config.toml
n_kv_head = 1
d_mlp = 1024
activation = "swiglu"
norm = "rmsnorm"
norm_place = "pre"
norm_eps = 1e-06
qk_norm = false
tie_embeddings = true
init_std_down = 0.0
lr = 0.00137
beta1 = 0.9
grad_clip = 0.5
warmup_steps = 417
final_lr_fraction = 0.0
MLP neurons of a small language model. Each row is named by its layer, matrix (gate and up: input weights) and neuron, and shows model dimensions 144-335. Each number is 128 + 24 x the weight over its row's rms, rounded and kept within 0 to 255. Numbers have three digits each. A neuron's up and down rows have the sign that makes its largest values positive.
After each neuron's rows, "fires on" lists the tokens most often at its 100 highest values on Wikipedia text that the model never trained on. A number after a token or word is its count.

L9.gate985:108154148126159148128151134168135092140112137140104159153155089131140149112195120115121132093173155117109097094141124127134156093162127116116172120129138128169112102110089119126103097090130084136147142108112123118139136142109135146130127133137082139173110141146089103150137114135090111118151177142112118135146184083160141083145114117088152130126101159123134162124104169094116134162083152128157147130137127119150102125078113098106185113114158086132133141115173108141116124125118141153108129149143140126143137131079138089155095104112111114136157120125100159083145103098101084131
L9.up985:152113107151138149156124117166098100093115132131121134126151119145141160166139130098093139106144117112143140156136147119079133141145130098119145160111119124147096143091114088119101147128182117129147138149126157101112115076142179104116127129143128160155119039101127107134156112105102074128123109117076133105066133127173146156125154123116119089110145161127128079146096151119112187157138107172109115109173112140174122138137151105141121087092134132124103130091125133111102180114092131099099131120086142154126102140103172084144129120088129093119100153118128090123119162145151099115
fires on: " |" 22, "it" 20, "ci" 9, "w" 8, "c" 4, "at" 4

L7.gate57:073098179121131114132078125162116134115108142136107106102092134141144094122157188139086109169118130140135140130096089076157171130128085160141087129111150105156117143114111118092153135125148106131157126072100168115129119131129125142154131152135087124174091163125119147120136139124124141138088117119110123138136063130135118117136108160156130113128115124093131142115120132094104150121112123156113126126157176103106145137161168162165104150134118113147115134147122160137145127128126077143157120170132128161129169143128113142129123178174155092186109105127116117148128114140114147133
L7.up57:126123154146126129115118143134131141082119129134111169143136124158082116107167132084110113124145124133113158170124149097123110107093103146159137078100097158115137152124155161105140122106160136135106123148139110132142104126097098147159131134148074110078094129071097124095095137112118164115105094115137120127139156120074102113153119149149133099131067144132138186119155147105128133117122106109128134143122137154114116151078129143160098110118123162163091139114127103137121108128151081101156109152060120132127089102165132070107120100113147153170146138101133131124124133091147109105
fires on: " Do" 41, " do" 32, "T" 6

L4.gate614:088117160110133164170133115114089125157125073107135119130174154117198142113108103099154160148132113150147137157121138126158125107133119136127115113140102102153149077157129125164101099132105120107083114085124178126134163096064118146146138138138129133155112136123151092144138177135089164136111141150122152099129132166073118089186101131141139141154156158131136127132153149166093116095135118129178116121131084124140082125117132146150182153109103119120115150128137116121148135134101115140114134179103109132179091115157115135126141112120141144105074125116110100111121118131140149113
L4.up614:122090134131156096156093124120119129107176107123107099084134131139127099122163129127118136134128152117139109118124136153126149126182119154144157154142153107119119091136180129186101122141107178124070066141098111135126128126075116167113182192160103135083117137170135130171109146129122130124121101116130125147142152125093077103168134130091128147165139139083131097146099128132170154154118135134153145142081116129120122122118144111146140147096120119136149107149108150146157114147067166106151128169120115122144135109152144108139163131143108135192107122115149106114128157114105160098
fires on: " Al" 73, "ri" 6, "ran" 5, "l" 4, "el" 4

L9.gate62:113126156151114143113128114059150109130131148136115131123119117135154105115134167102076135149173133160157159144140103119112142141086078112134097124154156109106143153178128132138157123176104148130157135126093141084099143163143153139126124128142114098137126135138112138124128155150117178152106134132124090176159135111127128105158124098164149131153092084113151149085085138145152129104104128140169148149124131105127132176141154138158153164108148138105161168156146107124147104123150125119118131133154161136115135135145106164166111122129150168109134109098127126138138145126110100171
L9.up62:154147130123118144101153157139102126183116161140127113121118132114116123141137162124109149094128155087123106187117149131148123126101116122122120138134069095150150163169098128144106185153144120126141135188082118145132118141151131177092148147105141132122169081133161102114120097111128084169146099118116133161112128122163132106101161115108140135121108130136120153126132137164115100131132133111137143110125069141106124140104108149162102123135102154143096121127131143127127131124142107137082169136132143122159135161118107079104147181148118150128114153095166110140129123128098073125
fires on: "\n" 62, " " 11, " Re" 4

L8.gate171:108112094126124134106100128170109118134116117151130138122172142151130169063126100146158149147139148132116129124162146135164110116106141096126112137146122104133167146161115098144116109130085148113090115130114120166144124136106120112111202140085161166094148173134113098146107098143123111158150128137154114169125121142106164171161129174129137105160101081123146112132117112149130095143136136153128136086112143085123131146090116139092142140079083123121113122126123076134119147150103052098172144142096126134173148125096187137103078126160131113116164096067123152122141147113108166113
L8.up171:136125166097126148126132147151152152133136102128120089132165160088123102072058141136111154113087141175138153114132086085127086102155113130127144158141144094127167099115157119096114111134094121125094116158096143118124140172162102123153106107117098145104166111163135141123095132105144142130118124150160119125113100116115109139129164103115135135102119137131154107124158104124097110151092091153180152092163113127131162106163136134124110144134133093086092120134118129143102133145129126125116137149138117146157052159120130173150141153108134139141177107116162085134102114163144104158
fires on: " G" 21, " \"" 16, "-" 9, " Su" 7, " E" 6, "," 6

L8.gate138:101131121087106198114135168124123096126132174113097142118143082118131153083153097105134176133141150133119161140143151108117128163164094121175146119140117111145142116127087155087119102104141114120067110121132100152108151104113119097111122141145161164147134123157113137116151106127121149129088117122120155158110110124152145115106139143138106099131109137138094150169156145123135154142126147119116099110115138106132095127102122117116115153147124120137123193150143139161126109147159075142092121166140131138167116069149105137098107112120145158104120113142127152129147104111162151088
L8.up138:134140125133159126174149133136081155109103094118142150153174160073117143144144170118127111135180119106120113097123159120100097153143146133151211122087086102115129126092153106142159123128141124152155178151119146152116159110085142120106146091120096117111119154097147125158138104093095141119163126138090131131107154135133169125130141126125137127114118140139141101139151084096181129154129190178132145100156091127133125119121111102148157108126122131145123118153121091110115153112100150087135149124129150116120140085111147106174112136136133130119182142168174152089117128136147154126
fires on: "va" 18, " Ju" 12, " La" 10, " un" 8, " Un" 7, "n" 6

L8.gate477:114116157154141114124125172158146108106110147094169139130137125125164146118154131104084134145166170181135116115133130134110175128092140105150121097152146089111126142143123094117097163136121121104096135134147075113094158114115137103142169114133159123142179140176160124085113162133136143113121202094115170121156131102134137117139150131109078117102166125180136135119108116115133122076104153156129148158128145110129118125154069117118141174129170139151112106135202158163072149110147147109117152149122115134135121119147126137133160123156151105113179123104133116151147135179110124128
L8.up477:161105118109138118113134096137152108120148158122168105093133172104095115125128122103121086127129152121080124115085147179157145150139089132125108113158146138124117173142072117092111120121120132117141144146110134154116166108132121133114153142127143157084199115132113115142165112106126094110175109088154133134141091158147192108098106145124064120155115093149095159138082149122132125121110153104148192176133143106115122158150166154110113123109110068135153156134112121087157087069138105162110170147095117130149109114129096142113134146124124105151172096127152158134117119118124116170
fires on: " pro" 43, "\n" 21, "im" 8, " 19" 4, " Ca" 4

L6.gate459:111096167117160179118117113125145076141155173111088112101148120151119130143154084105109132098119162133120114121153150104090122091166121092125161119140134101120125115067099154083094121112132122109122129136137132127150115097135131136116140135102139138126157174071155121130136143128129135126141161148104164151131167095119126144124127127069159102163137134154122135148127106098140145141121194172155110106122067123126115118168109098066109132133169109144112178130112157190139136100131118170147108138138175118168102144153183152160094125100177147073109131131151152065137145168130104095
L6.up459:163118108130150168142115119154110115136146105141151120118169159070090122151150086134091126121131169163150077120153143164123112130129148108096150101170125147147117120112124118131117131123105138123152113126098129121131162119134149101137116169146081093135152132135109121110121132134143141119115182105139141118135176147122094127149136108172161114113148112154109109140108160144117115107121150142145100138133153155109080110143131060116103170192107086163122122141159122133110148125090185163133159130139116121141122124119127110110104103145155120166151103113161140115139142132129121152
fires on: "\\" 37, "o" 14, " un" 12, "n" 12, "-" 6, "ron" 4

L4.gate608:133108112118134108085129120149127083127118113156103140126100122133063096125090138136142138129114107159100141107178108147108110143128129093094132169133141110139174177105120098135131152103122132111097166097172145096175111178101143093112202073093143118126130105100125107100135125135137162112117147161139136133148114114134141135105128119079172105141163127097122106188113169105098124168112156121098127127116060143087160139170141152146144064096139121134134133107162125135143151122123143133086149114122133172155143123099196124153132106083148107110129151089121129141149124062125155187
L4.up608:140158095097112139166147132121161152074102153144090165139113123115136152144096094134098124167136139167105148140164147125086075132130151088106142116100103162094132086121101149105150141122131107108122133110114128109145132148111097150130164132156156123146082173121125143116119151178115158143149171112111134129100137144150165086106112130133122163094140122142138141095121093112136113146141145137135136132108141120121150113088151115109112129137145148117092138133121126117120107134152088096176125180138118166153140117129130153132108103105100060135117072132096125113118100136126107121
fires on: "fe" 20, "ge" 11, "me" 8, "cell" 7, "ce" 7

L6.gate757:120098132083127125128095105105126147096151110156125116131122158069148079124126104095115134085145171115132133077124148085163164120100148145175081126147160138150125137070113085123114168154129118115130134116115156120127139128123150123152137102143141133092148128147117127118108177159145157145121137125145127165120111151119118091101088113110112147120144164089084135176169149116173130121109139146147158142147121120129155163142114096169102140114180165115141157149114114129153118113117154144125095134116158145091123145138120145094103128152163162077136125104114158111140156158138118134
L6.up757:084126152151151127096110135111129142141130152115122135122120103144135143146117092172122166111090120158112121168134113134133119133136114146113146112144065121139169123158187105109108111133117134125151087099121127157098135146152195161156115128140130145148152156123147108146166070091105145133165129137160182130128168088166142101178158144138180127108119171136075118153141165119143126069124141086172091129147091094151137106089143150122140161131140125139140119142148103120100096117138115096110107152172118110136117160137104112120119122143115121078115134149149145143121111133118117162
fires on: "\n" 57, "===" 15, "====" 10, " App" 7

L7.gate53:129142128116147140076132101149135150144122109115116120159151183087116126113133153127096171110162127143121106127124176111102144138096149130135147101172107137069130095140095117087161147136110155142108150097144069116107143096116120106141119113142154148101109105100123124126117150154110143130105097109127165099122135162097127121167110171105093129134118126128090100193139098068101139134117131143178128194123099116149080104139099136146082137111143154102107129138124140114122087109136113100106107171157135113108120114159094128120113138163093090138153140123166134108100119080078170129
L7.up53:136116155101146122134149075136177118160168109079126157111165119134138156095101131179130163141122126139119139123139129118106129102113121172126097139073124129122146149160094112129123152156141110120112127139165103128154132141100099135109114127109110137145116121146124146116125118171132089089138112081139123143124123107131136117134100154091103089108132081114135174147106099126142201103123146104151146186124136118102124121118109171079134156110134087114090106136101079136122120161121136075156106135134093118103109113175096131158155136118084122138151143153118117143128109157135177107
fires on: "ity" 18, "ent" 12, "ab" 11, "me" 7, "ation" 6

L4.gate592:150107107078163133144127116201117122108132128111135125125158129111126166128138150131197122158148084118124115163130112123148156128160148116164098140167106085161150120118142093155108137118112149144100137117141156104142147074129163113101084156147125151101088146117153118108124160140159153152075138132142122115100130146142106087150169173130097100141147115133102145106150149117091120110150149167156127107111116138116102108118107138128121117170126125161130154157140087136171144145134134118135126119122095118138129124141093139176121113120165119149101108132132104104113148131110125087
L4.up592:143160184111147134086181124138074164067114123118117090133148141119100156107145103112100170117133129099126148165116094114136136093152077133110133156142156131157160096140113135103175155158140117134137125094168177141155134155097103157086140177103155144117104107118076140155182146127142130127089107131104167095127110099078109125148134128095140140135102138156126161113144125090159142144121140131065154077091115157147105116124126172134136131109168168148118122135141085152142098144121103175151152171114138149163128113103155162127119128148144095160113135135136105125099125126158117135
fires on: " Al" 78, " Nor" 7, "l" 6

L6.gate865:154108147112160133131109138128103170128142172114122118162164139102102129084119177102136135118108103107130131130091097114164131103135130135107139115115134091175120111124080110131094137141096120109128087152169127099147158151109136191126150153101053110177110106157154096103121155129117115126125131136123132167112114177101145153131139154112072133125110128122107089176151148129105086117111126131117114144155101132176118182140157142123138158101120155103144158147094093103082123167108169128148128127099101142140146101159137081122105139137158106135124108148157142126118141175120158090
L6.up865:157119135171146165176115126122132145144170134167152087120178133147105134132116153105150139115162137152161128129125113136138101084197138116120090103186092133136127097085124096135123118122126099168100116141182199141122160126157113130123113166171145154092139168172143124078144151132147150122153120100125169150122097127108103104137102107074189130140143132162099113129124141127117115170152127141153131106110129101152119143127139123142123098116128133158131139147157171136113133112094145150115137178122130144147079117136134139102145087113122093111132095099160108121143156115152146159
fires on: " Al" 85, "al" 10, "l" 4

L8.gate285:153148104143144148130131104111183099123122165083136088128144139058155174170106098117143129120152101130146100115174111164149118094163125126115139126160119109086139136136143146129116109109142159130153128115146158126158142146150095111101113156126061115110135132141115107100114153138135100118143127164115086162150158143072151111105078107131137157144116170138110090113105149116153119114093136094145152079063107145106115154115132194151138175104115127120144114100130120107103109117102140125137115145157155118138090142117117128154110122125149104136166122095132124173140110110147169165
L8.up285:123143134131099100114166112142139168118168090105116108094159076130134140111143143119107137181149095097107131131132144123140097122098115113108139134129093101114062099091116128126143154144134122105149126096128091123116124108142149147143098106175118121159183103128104132139130135165128177109108150099122118143140128134109139107136135158147125151106139113135170104134152050099132094144144122154111137150147105123102103100118091078090140093089125142083136144113136117092133124148128181147091125140116142182158135139137120097127122165140127109104131123140100112103083135144084075135
fires on: "ly" 29, "ally" 18, "t" 6, "ce" 5, "or" 4

L4.gate406:129124111155124111134088134145086149142120090132180138147167156136058103099136126079093150135164117138130142140101130105131154141103112132133128123084129133192141161043128063120099149108128129101108155139145109116118143106165124080095104120118117120160103130125127109142170153111113119173143128140107145136117147169097101157087104177133137105130136101108129115118099146133047131122112125153169101139124126112140116163114096127123150135150124128130159122113098111153123133144086169143151114137146092156108109154171178146137140143115131117135171136116105159119101141098107099132
L4.up406:153140077139093130128099130107134154138110093113136082099159144155122135165102143118120128129108136102166173131142108110142156153123142112087152123110123104111116127142171136083113134147142142093145118130125141090157139131151178112130127130174145115174110186115083100143097149117159153131155094079115125114119119146097170108093122114110149129148111123114172129125090152131133091159158120162133133091114087148178087164127174149062118116065113128090122133135113123130142121141149165101129153138123165157131165135143112104137147110125122087099121126116122113125134129111110116095
fires on: " Th" 38, "th" 35, "nd" 7, "om" 6, "or" 5

L4.gate181:123173140133128147094185122128113159108129119148164099106143138118186159170148156136094124121092170153142126077134139114135103134092146163166087153138166162086150142084117155157128117126134090129144147112102127129105108159118129114168115094110125139131169128197146129104198142130178122178126133177131134079160131146136099150110136111134124101136119108107111108145122165147132110136116129098122129081148131149139107119099122122089131135117178138106103182106124172120103102114157153163105167125102113116147127184152139118150090100148139106083122093133122107086111105099149123140
L4.up181:154107150154124093135073081162129154105151093114110132124106171084119158103131143143113148109148121087148113145101149120163144163132114142113099133166126133160108120132118100128111123152108146108163096117107134119112118102131108193129116098118158165150146174195132116132166099148139084143132079147141129127111101133174164110147101137149114169112094084112113144115100137116139104160128152136089121150117114102134160142080143121120114112129125142135143144142122160125169154128132192146161148093103133151088102095136141085145132156107099102149134125135087131121172131095153167086
fires on: "ist" 42, " opera" 7, " original" 5, " first" 5, " Th" 4, " open" 4

L9.gate706:108115115115137170149129096133115150109140101134146112097133108106108152148171119106159131102137181147100176117097106128144146124146106123139108168112128150161100128145090115145111134119135160114143176106110084135166139135064148109114126124089104140098110146103096115094136079119110119157137136117152131106118154114111110093152093088136162079128146140108099108146133079115125154163111132160134133152157117120137127141119127145135125130097107169122151111154151130144121153129101116168154140108180159152095110126121181121157145115131159138138104091123102142069158111172071147148
L9.up706:128120170132141118161130114109108145135162154115130124105164088131128177142129100098155098131116170143093149111092141142125120153144128179148108179096173101127102110135133085117119120153164138140111126139124159079157099134135153151115109151139147138117109083082073157169101121155119100146135148122122151095117133131119179094138089072167118131109113130148131113148151135110133130141118154128123162140170122128117124094143132131102145117089098168098138176172139120145171157141125139147114103109159130159127137143113120092126138119126151142094166117141075118162117115141109140125
fires on: "n" 14, " wh" 14, "c" 13, "H" 13, "w" 8, "ist" 5

L7.gate900:114132153147135133136128154107181137155115140112089128130161129161094110117089093110125146071120119152117140096087171152138142142117174125131143137147174143155122134109148132139138127162139148142149153118116112126142154146103094158145090108091121098119156139097157119131136127130093089127106134146135123081154139101118125152113066095077155140118119159133133132120153123137102127156168126184070156110111075144143098130114108126121122162088116101136111145145149165142127146109124123130102147162125087099134103098156158141101090135199099156121127129132182203091138108147092102100
L7.up900:140139116094168087101133128125142084176096102171090140128103101115154104093117142141145121100145102122134154075108145154118100103129146109157119099121143102140105173131108129174121139150134131153168159104130116157110177130148121129166085097117140109093111136101142163153121152090147107127131154124116115110118149110158126166152118150139132173090126088108112152102177103155140161133110135134084151116113135145113098106108119096114130175146121140139126137118150155138118124111080205149133108084067102108106167167124112124122108128183128135144102129170176130109095146150133127137
fires on: "." 20, "a" 17, "us" 8, "x" 7, "ton" 5

L6.gate371:112123106132140197116133187142096131120127144110118123126136141079111147124120087133127122106152066126150124087146163107167112147131106161128108137161093147088131135122104103163142130120102087160152160117089121109141059100105156064077132094138115149087140124096154112107172135093133122133084125129148157095080144112161148164142084124125113142141103104099098111136099084122142133123109115105139121168151156096124150147149150114123129115148152147154115122088125133097127125117098082113133087143088139139148094116096114137152156102111136096122150144149166129117107125151160100113
L6.up371:113119112123137150113119093116120141130133115157140125146113102125133120154124126128114131123104094104155175162127126120126164151106138090115148119124126127094105124124115122116127171150131143097129124136121107095145128125152166123114132122114162131170164126122174151091111147118154136141112163172134132112100117140163165119109171138087147149122129102111095119079115153128143133114147185170157145091136120117144128120101157107142119081123131132109114104138162076133144115123122164113131119123131142126123154151114143159145137124136158138127104102139145144114114132139088156131
fires on: " no" 16, " success" 15, "t" 13, " w" 11, "w" 5, "lu" 4

L7.gate621:145115106148142166112122149152094102126115145145144169095105125136131123119108136092083141120102142092119171154139133100098143132087144122120107160155140130112127143128164131107145125143115064142140149134138136112118148117138121132127111127154122147119124132110101140157122076139123167105092109105158145101169116142144130128142117145122108146118152136144087137185135097132096117123102100127076107135177145131127138153133151151166110135150115111161106136126139147161123134115147147119180114158144146133157112108096165104151101154132089107134113176108133139126159102131129117121
L7.up621:116158108111113120088100147110094170107085102137153160112160136146099130139148110151109108123116105160172124162155107137168125121138130181148106138111135106108128163125153111127147112125115077066110081102126122150126100154153145133120103116137086143127110124134133125061128119093147159106122140092169172124164104148120122110147078124100057113107176091164153128082097111165123133084106136137105130160177163133104122146100144128134093152096142132152147166120111125144119135123136108127138123151145091152124143125135143114118168117132156179099115146125124133110144154066139112128
fires on: " do" 44, " Do" 31, "'" 8, " did" 7, "es" 6

L6.gate521:126149080137188113153144140096126108106122160147156128099128146082141079152111134138128089095127139156107133135196141101134141118159142120109125121161140158143148158143118094111107098134157116159142124141131085127113116130137106099141133128134141125102145130130159113134182187112108148160121122131164138131124153137132148115142128118104110130140148121134105100154131165151147139159101078161129204126136135128133166165137131131123138103097122144153090129145091092107107131129090131109174086127107115148142180145129116122156148100089140129123169104123128171112120155134145079132
L6.up521:119165105125122168111115145129131149130161119124156158124090126088096140126130135164113092132122133120146138089127085112169105203125157113163152113138114174073125151144111106138077087146134155136099116092165155117118143152120109147147145098166121139134107128144171118146137107146092122122121121149132116135148100165099161140096138126136147140142115099081106158147113094094130097111109109109159124089116127128155138147132172150148108111172150112138130153130171136173137092139120091167189131094138124106154143164137160147130116124110097162125148088133102115128124138170092130128
fires on: "on" 36, "am" 14, "id" 13, "n" 5, " Ha" 4

L8.gate314:140100172176142132129118139142123147095098120098119116109123200118137102115146139100153147131157118140164162141116114100122107131132172145110141143078144131139159184109153157123124148125086172101103112146076113087130151109121166099119149108119146170098115087117131103149141142138119136133146121134131097097177089153120187109145116150110134112119132143125156107146101149156172130108153122167081144122114204154138110164123092167134167185112161150158141121120126149133099134158164102101144145129103153090113143135104176114134117099093147130128132093102150099101124146092136104162
L8.up314:111125141110154150142117133163114152165124128131129174134125166146129144121136090125075147094139151138129119100137086085162114092113125132134120155108080129125106132109119095105046137125140104123151147131123143098109172119106130118131187118150102078096135176122109115179111121142087127120114093143123157078121090140121108168104173158101133107127156107155103187114127115148099131137104122143114142130107137113147151101113140143113111108163097131099105175111090133150100105138106130156168143130124126117111103136149111158130122117109119101134112141156170119126173115118128145127
fires on: " F" 35, " Th" 7, " C" 7, " G" 5, " H" 5, " E" 5

L6.gate436:123135065127129135148119153122120159155092085156163151097118136102151124134101105131107163162105149165092097136136143133144144130125136097095119130097149166119151157141120138108138107105117126110105149136170119089121148111123134152151117097103090088126157079148159114131103155108122151154154181170136141131126127171167102127115131155144091104127158123121108154097101181129110144155128078155147138140127144145121138097137160096113142172129165113121165076151128121135107110130114133127086084090102084214097083122119150160117150119103116101115125143100159146091113090106121140106
L6.up436:134164104136145149150147179127110119105125131117147109127123106120187155098109148141120144133092146135155113094141097107093132146109114140152131128170085086115140114112115101170173111066121112162123098132086085156111146127126102146113120155157130114104116095122119114131177139149124138138093140146137113123112134152148174131086129165137148106171150098151154154130127111127129154133129141122133133094099168088063120156094149133154099155132130116110132127153163152088121081166121106126159112077109144105126137126168150155158135134130162118109135107143140128141151134134078120085
fires on: " an" 22, " An" 18, " his" 14, "on" 8, "id" 7, "an" 7

L6.gate16:078147139125149113180132127117098120131125137114150143148166079153126149161110169152128121108156170176104108095123088160117160094132176083135157142151154101118150107099150160148149134166125121158136100119116129131169114144118091143103112131136123150131126164156169164141140128085151116113120139126113104134122127142085110158148119134161121140126161137187144168124097129103113117138130146126143149126137128157147113125162152114113104091123137171130089141118126128165134120152124175154170121127125097164116133138147164166092109153143163186151165119094112139131112109148126169150
L6.up16:088108151151148164117107107131114149108142138123134152161159144163113087132141122122090171160117137106138146145126102100144140118122144127092064117131118078134094129132123153157125095185134126076117089148163139138143139114090140114136145134114160158161173146180134097099155091117102147131099140156135145152130122154164133121171078162091132164166113106128138154135110134139145153141126193144109118176127130103118095135142120111127148128137113132156132137165115116107087170063137168095162068173110183108094133137117128154159142107119091120148128115105137104117126111109116148114
fires on: " national" 12, " National" 12, " State" 11, " state" 10, " international" 7, "al" 6

L4.gate118:134134112151154153129117128131120118158122163110110149176124117117140158096136145143118141125148131150138094087157135128172130111111130150135112136161174100140110150124077124117128126122115125121114105134120165099132129088094120145136109111165096190111125140153121125118151113162117125108067119130149105100149143142145117123113177144114114149122128128116117181106164118126117124119149135169077167148153113141143127139123153135100140160142118087086140167141175189135152135140137074143123136151095140100165104106113169131130111140139120101137119163154092176099143134142108094107
L4.up118:146178151130150160130150121128106076114148114102114139127107189081152111174169139153111129176136156149105126140120147180124169103092147098099099146113119132110118162144129164132114156099119114088122127126121101127145122129136131155097109154105176121105177166141141093124137137079151130088115131150129121143154101124189121137185150113134081105083146121144136173145133156142166116112118152117091141117122141140144108130141089100112136145106071103112113155121130169148095106132131129119124152134125114123142106135105156141117174128163135125135103139084158122068090121093136110109
fires on: " per" 18, "ang" 8, "han" 7, "un" 7, "n" 6, "em" 5

L4.gate725:123147124126172094108090175137139110124141139165090177122117137152129135134099186121121110143143134108118118145081121144165122137137112095142125111118133127108164122121149160115094093175109131098107146162103088131115140145117127077101144141120092122123105118145127138080124109117087162146147128128126103153159071122125178128119120148125125097105107184089077158139152124123130086153061127128096161140112095135143108140132144140147160113077119126129139135122175132132110110161136091140139127144113118109096166159115111129123117140133107141078100135111105142114108129181131134118
L4.up725:097142178153113113144189129148080108126098090109145165134093089088135127122110123126172120106178089125138119132097103117103155161123127122137144145143124066129114110159083105112112156107123100145105146135129138116119150145102126114088139141148123090126125132139118124163108112137117131118093101163124193138144125121163188161133104120144112113112124164123141126100189079094141110121114096114100107149165087113167115103119108122096125143071102129154121119123118090165130095116095122124173116120149161118098141083118170109132118115158127146148124167128111135179147155114134090093
fires on: " Du" 30, " Martin" 10, " Paul" 6, "ber" 6, "bert" 5

L9.gate484:143093131163138127148144118115168113168097103104168192109121132121113161130118130116143113121179119147154159120128161111143095110074152117094108124131160115138178098070103173151122122105128134133129054118118154096170156133094132126094149113159111079115123109132116135136168133118144175121114139125123133123093139157127125085085144088125099149128121174114125154118107109099109163116173136100144138173129116127115134091114095142091104139105161101133126102129109099136134116151128120115129140150164129125132135134158094136112101147156145161111105104129132134120130123129148123134
L9.up484:107136131124152168162148115123135138136129130112139141112109139121094135107120111168105160136090096140138138128105168138147129163130161136080121145125151127129117150177133102157164110103154104159130137122139133118161122092126119142125126139153142105155167123153139128100164102096103147154092103123098159090091129128169136102183109120134119148112131149145134122087152149137111128142123153139134134107110127128093130128094173130139115145084118139085143125104138157087141132155127086146121134122129190122118093112121121132160144140136097118152119168168122171142119165128104095102
fires on: "." 51, "li" 21, "tri" 8, "ve" 4

L4.gate833:107098149104125170099145100116093101175121167115163106120111138142094123089111154112103126129128116081123130095095137153126153157152150133139145114127154111131129110097124109116174150161158120115091121135099127128147126141111123124140106155099102115146147183143118088188148161115163155174131135129121105104097138155099096141100111144111121095134138123125182130145168131130082098109131088133155164128127119129119092167136089141130115098158114077138133116136119154123135136158096140121136173120132104110174129096129103116138129134112134102114105137091119147157068125111098149115
L4.up833:112128104113120123140141103147130113088110112120147109126157139085137157129120136123115164164099113134129134107103140164169126116116146107114144139079184156108144189127101150162087137127146136100120133143168092111084064130143133127161155117122091100119127126104121109144157173131167098141160116127155134140134139170108167113137145133132106121159115147124170139141121094099133105142139119110089116142093143182127102132140148120113159171126105107195154134106096121136143119154147117156126168131153093118119088165133100154136168121113082128144172147132175101130156124102129153136
fires on: " Nor" 15, "pt" 11, "or" 8, "th" 8, "iv" 7, "us" 5

L8.gate84:096115148152114142114108130102110130145110106136157134151113118151152102134151151087083128088147085131144139169117165138119123147060109136105169081162126097148126185140132132124085136121139106104191121138103162152096120105160129142137120137106152070123113114097137169112131140113138111133084117162161171118130130127121095100161105170109149119152109093126134100164125108115121176113137117135137113115072129080158151119125149123141127082100106105101127103123131152088165145123143110124132134118153148129128136130109134070078196132117169134115133107158146117124172125177146155135
L8.up84:127098165171119149111148144086118139140154097115125091161145096158103139138137127091071141114174119109188143145121136169108126115091143082122109109122136070122125162132137100105121157110128104141118130162085138150148100142113132146114119141128167132115161141147126123130147139102125141143136164170145170164131134121117106109125154157125160087154091112116162157144149101170179111144167159112166139168116117129113127154152169126119088140126158132148122097119123128123111125117121075124120145124116126125133126155136161095134179111170128177099112088147119116147119128161125096137
fires on: " |" 65, "\n" 7, "port" 5, " " 4

L9.gate557:149140104140141105127165066117104094125127170134103116093122097120137119105086126167122093146148180122167093159169138098126114110133140116150118122170089128130119122164110097136144090076149139126062116126125117119115120141087119092173153131099127110107141148160143138122124143163137120144091154132098119145151061133124131093105148117085158126135132185137124149148117117152114097104133070159143183147129136132130082124141122119118112114129156105088100125143143143139146100139144101141117128131091122127135093141148115109109119124109183166142108132175116169165115108122102148149
L9.up557:140083141080154091154149126110145116148106125120142134127148132153152153117112123103148148110154156137154100144130116122135151138135140130123079115176145141145140165169157096116185114147133084104171141106134151116112130131111133120154142116151088107140135123150126132139083136143147087144091149148116168148130153134120074137131071052092135166148154140088138100134109104114147152146109124113091132137123102124156129114124110136076108139161136147100120124143119136134155146128164124138116136109120121083157129099143114111113093131104099151116137160143126125124153140134096156131
fires on: "s" 52, "d" 12, "e" 8, "ch" 7, "z" 5

L6.gate365:135124098136154111113105145098133099128103132135114105131167121098125085134080133151140137108133118134161157139104162131171172127106134115105163125168107131158140134063119132140137130143120090142131154108098095112163160143112158117121142126103108082127120108120113135097125157090126161152139115122177118108175172115159129111108122114081138126123129153101080183122136103134148130153127133156131135146080113153144101141114110086093110122102155132114127134121120162161094184128146171156124147130107093158145134124175144109115102114151144152138127128136163174115152151132166150118
L6.up365:169169132118134121155154129106142092178131142133086168155160119093121119117093161139187143140150102134150119139113183121130154155140111161164165115136124118150121123090137160115083097135107142153127089120129106159085141142136147111114150146131112062124130154117088121169092142147096111097141111136172128113158155142149160164159162154084138117139143136119137085106156147138128136106103139128121123155114117119095089145105103123099145103129163107136125104099148129106158197120120141114179111137124131135148112119138136127103137088136139116143106157124090150126117124111154104153
fires on: "a" 19, "la" 14, "ia" 13, "da" 7, "ta" 7, "." 6

L4.gate232:133089113120178118148162128131070128162125125103115113166100134162160148152105168139124132138145131150096146150105118100099130158148153129148147115102107121167146153138113152123145095123151117106088152136117087143172186118105139119125118143150118101151108107144162142084142102133105138153102149166166117103122099162107124149107112079151141103119108127182073108175162087134159151112090134137100103165175103103170120137127174136094132139132124159135132144110172128141139128181146153136097099144150105145125150135157109161122175123147161132127132123166121144165133095135159104088
L4.up232:126111149123090152142126122096110126109097129163120125116100095141092154165136150143133124161162116121144122167128127106151105140112123123156124171115106075142146131116149090155162111149117109089099146085097102131156157111121145121074089128118132115142158101095115104100101127168169143152151127106124145132110121148183140133119109130095125131136122112115135168160103098090157115119148154136109146153103090075104089108112110087135096127172132119155133124172124101097124146129181131116139094175127097075161104151148100137171129144106083131129095115122129082124140124151107149139
fires on: "N" 50, " National" 10, " App" 6, " national" 4, "or" 4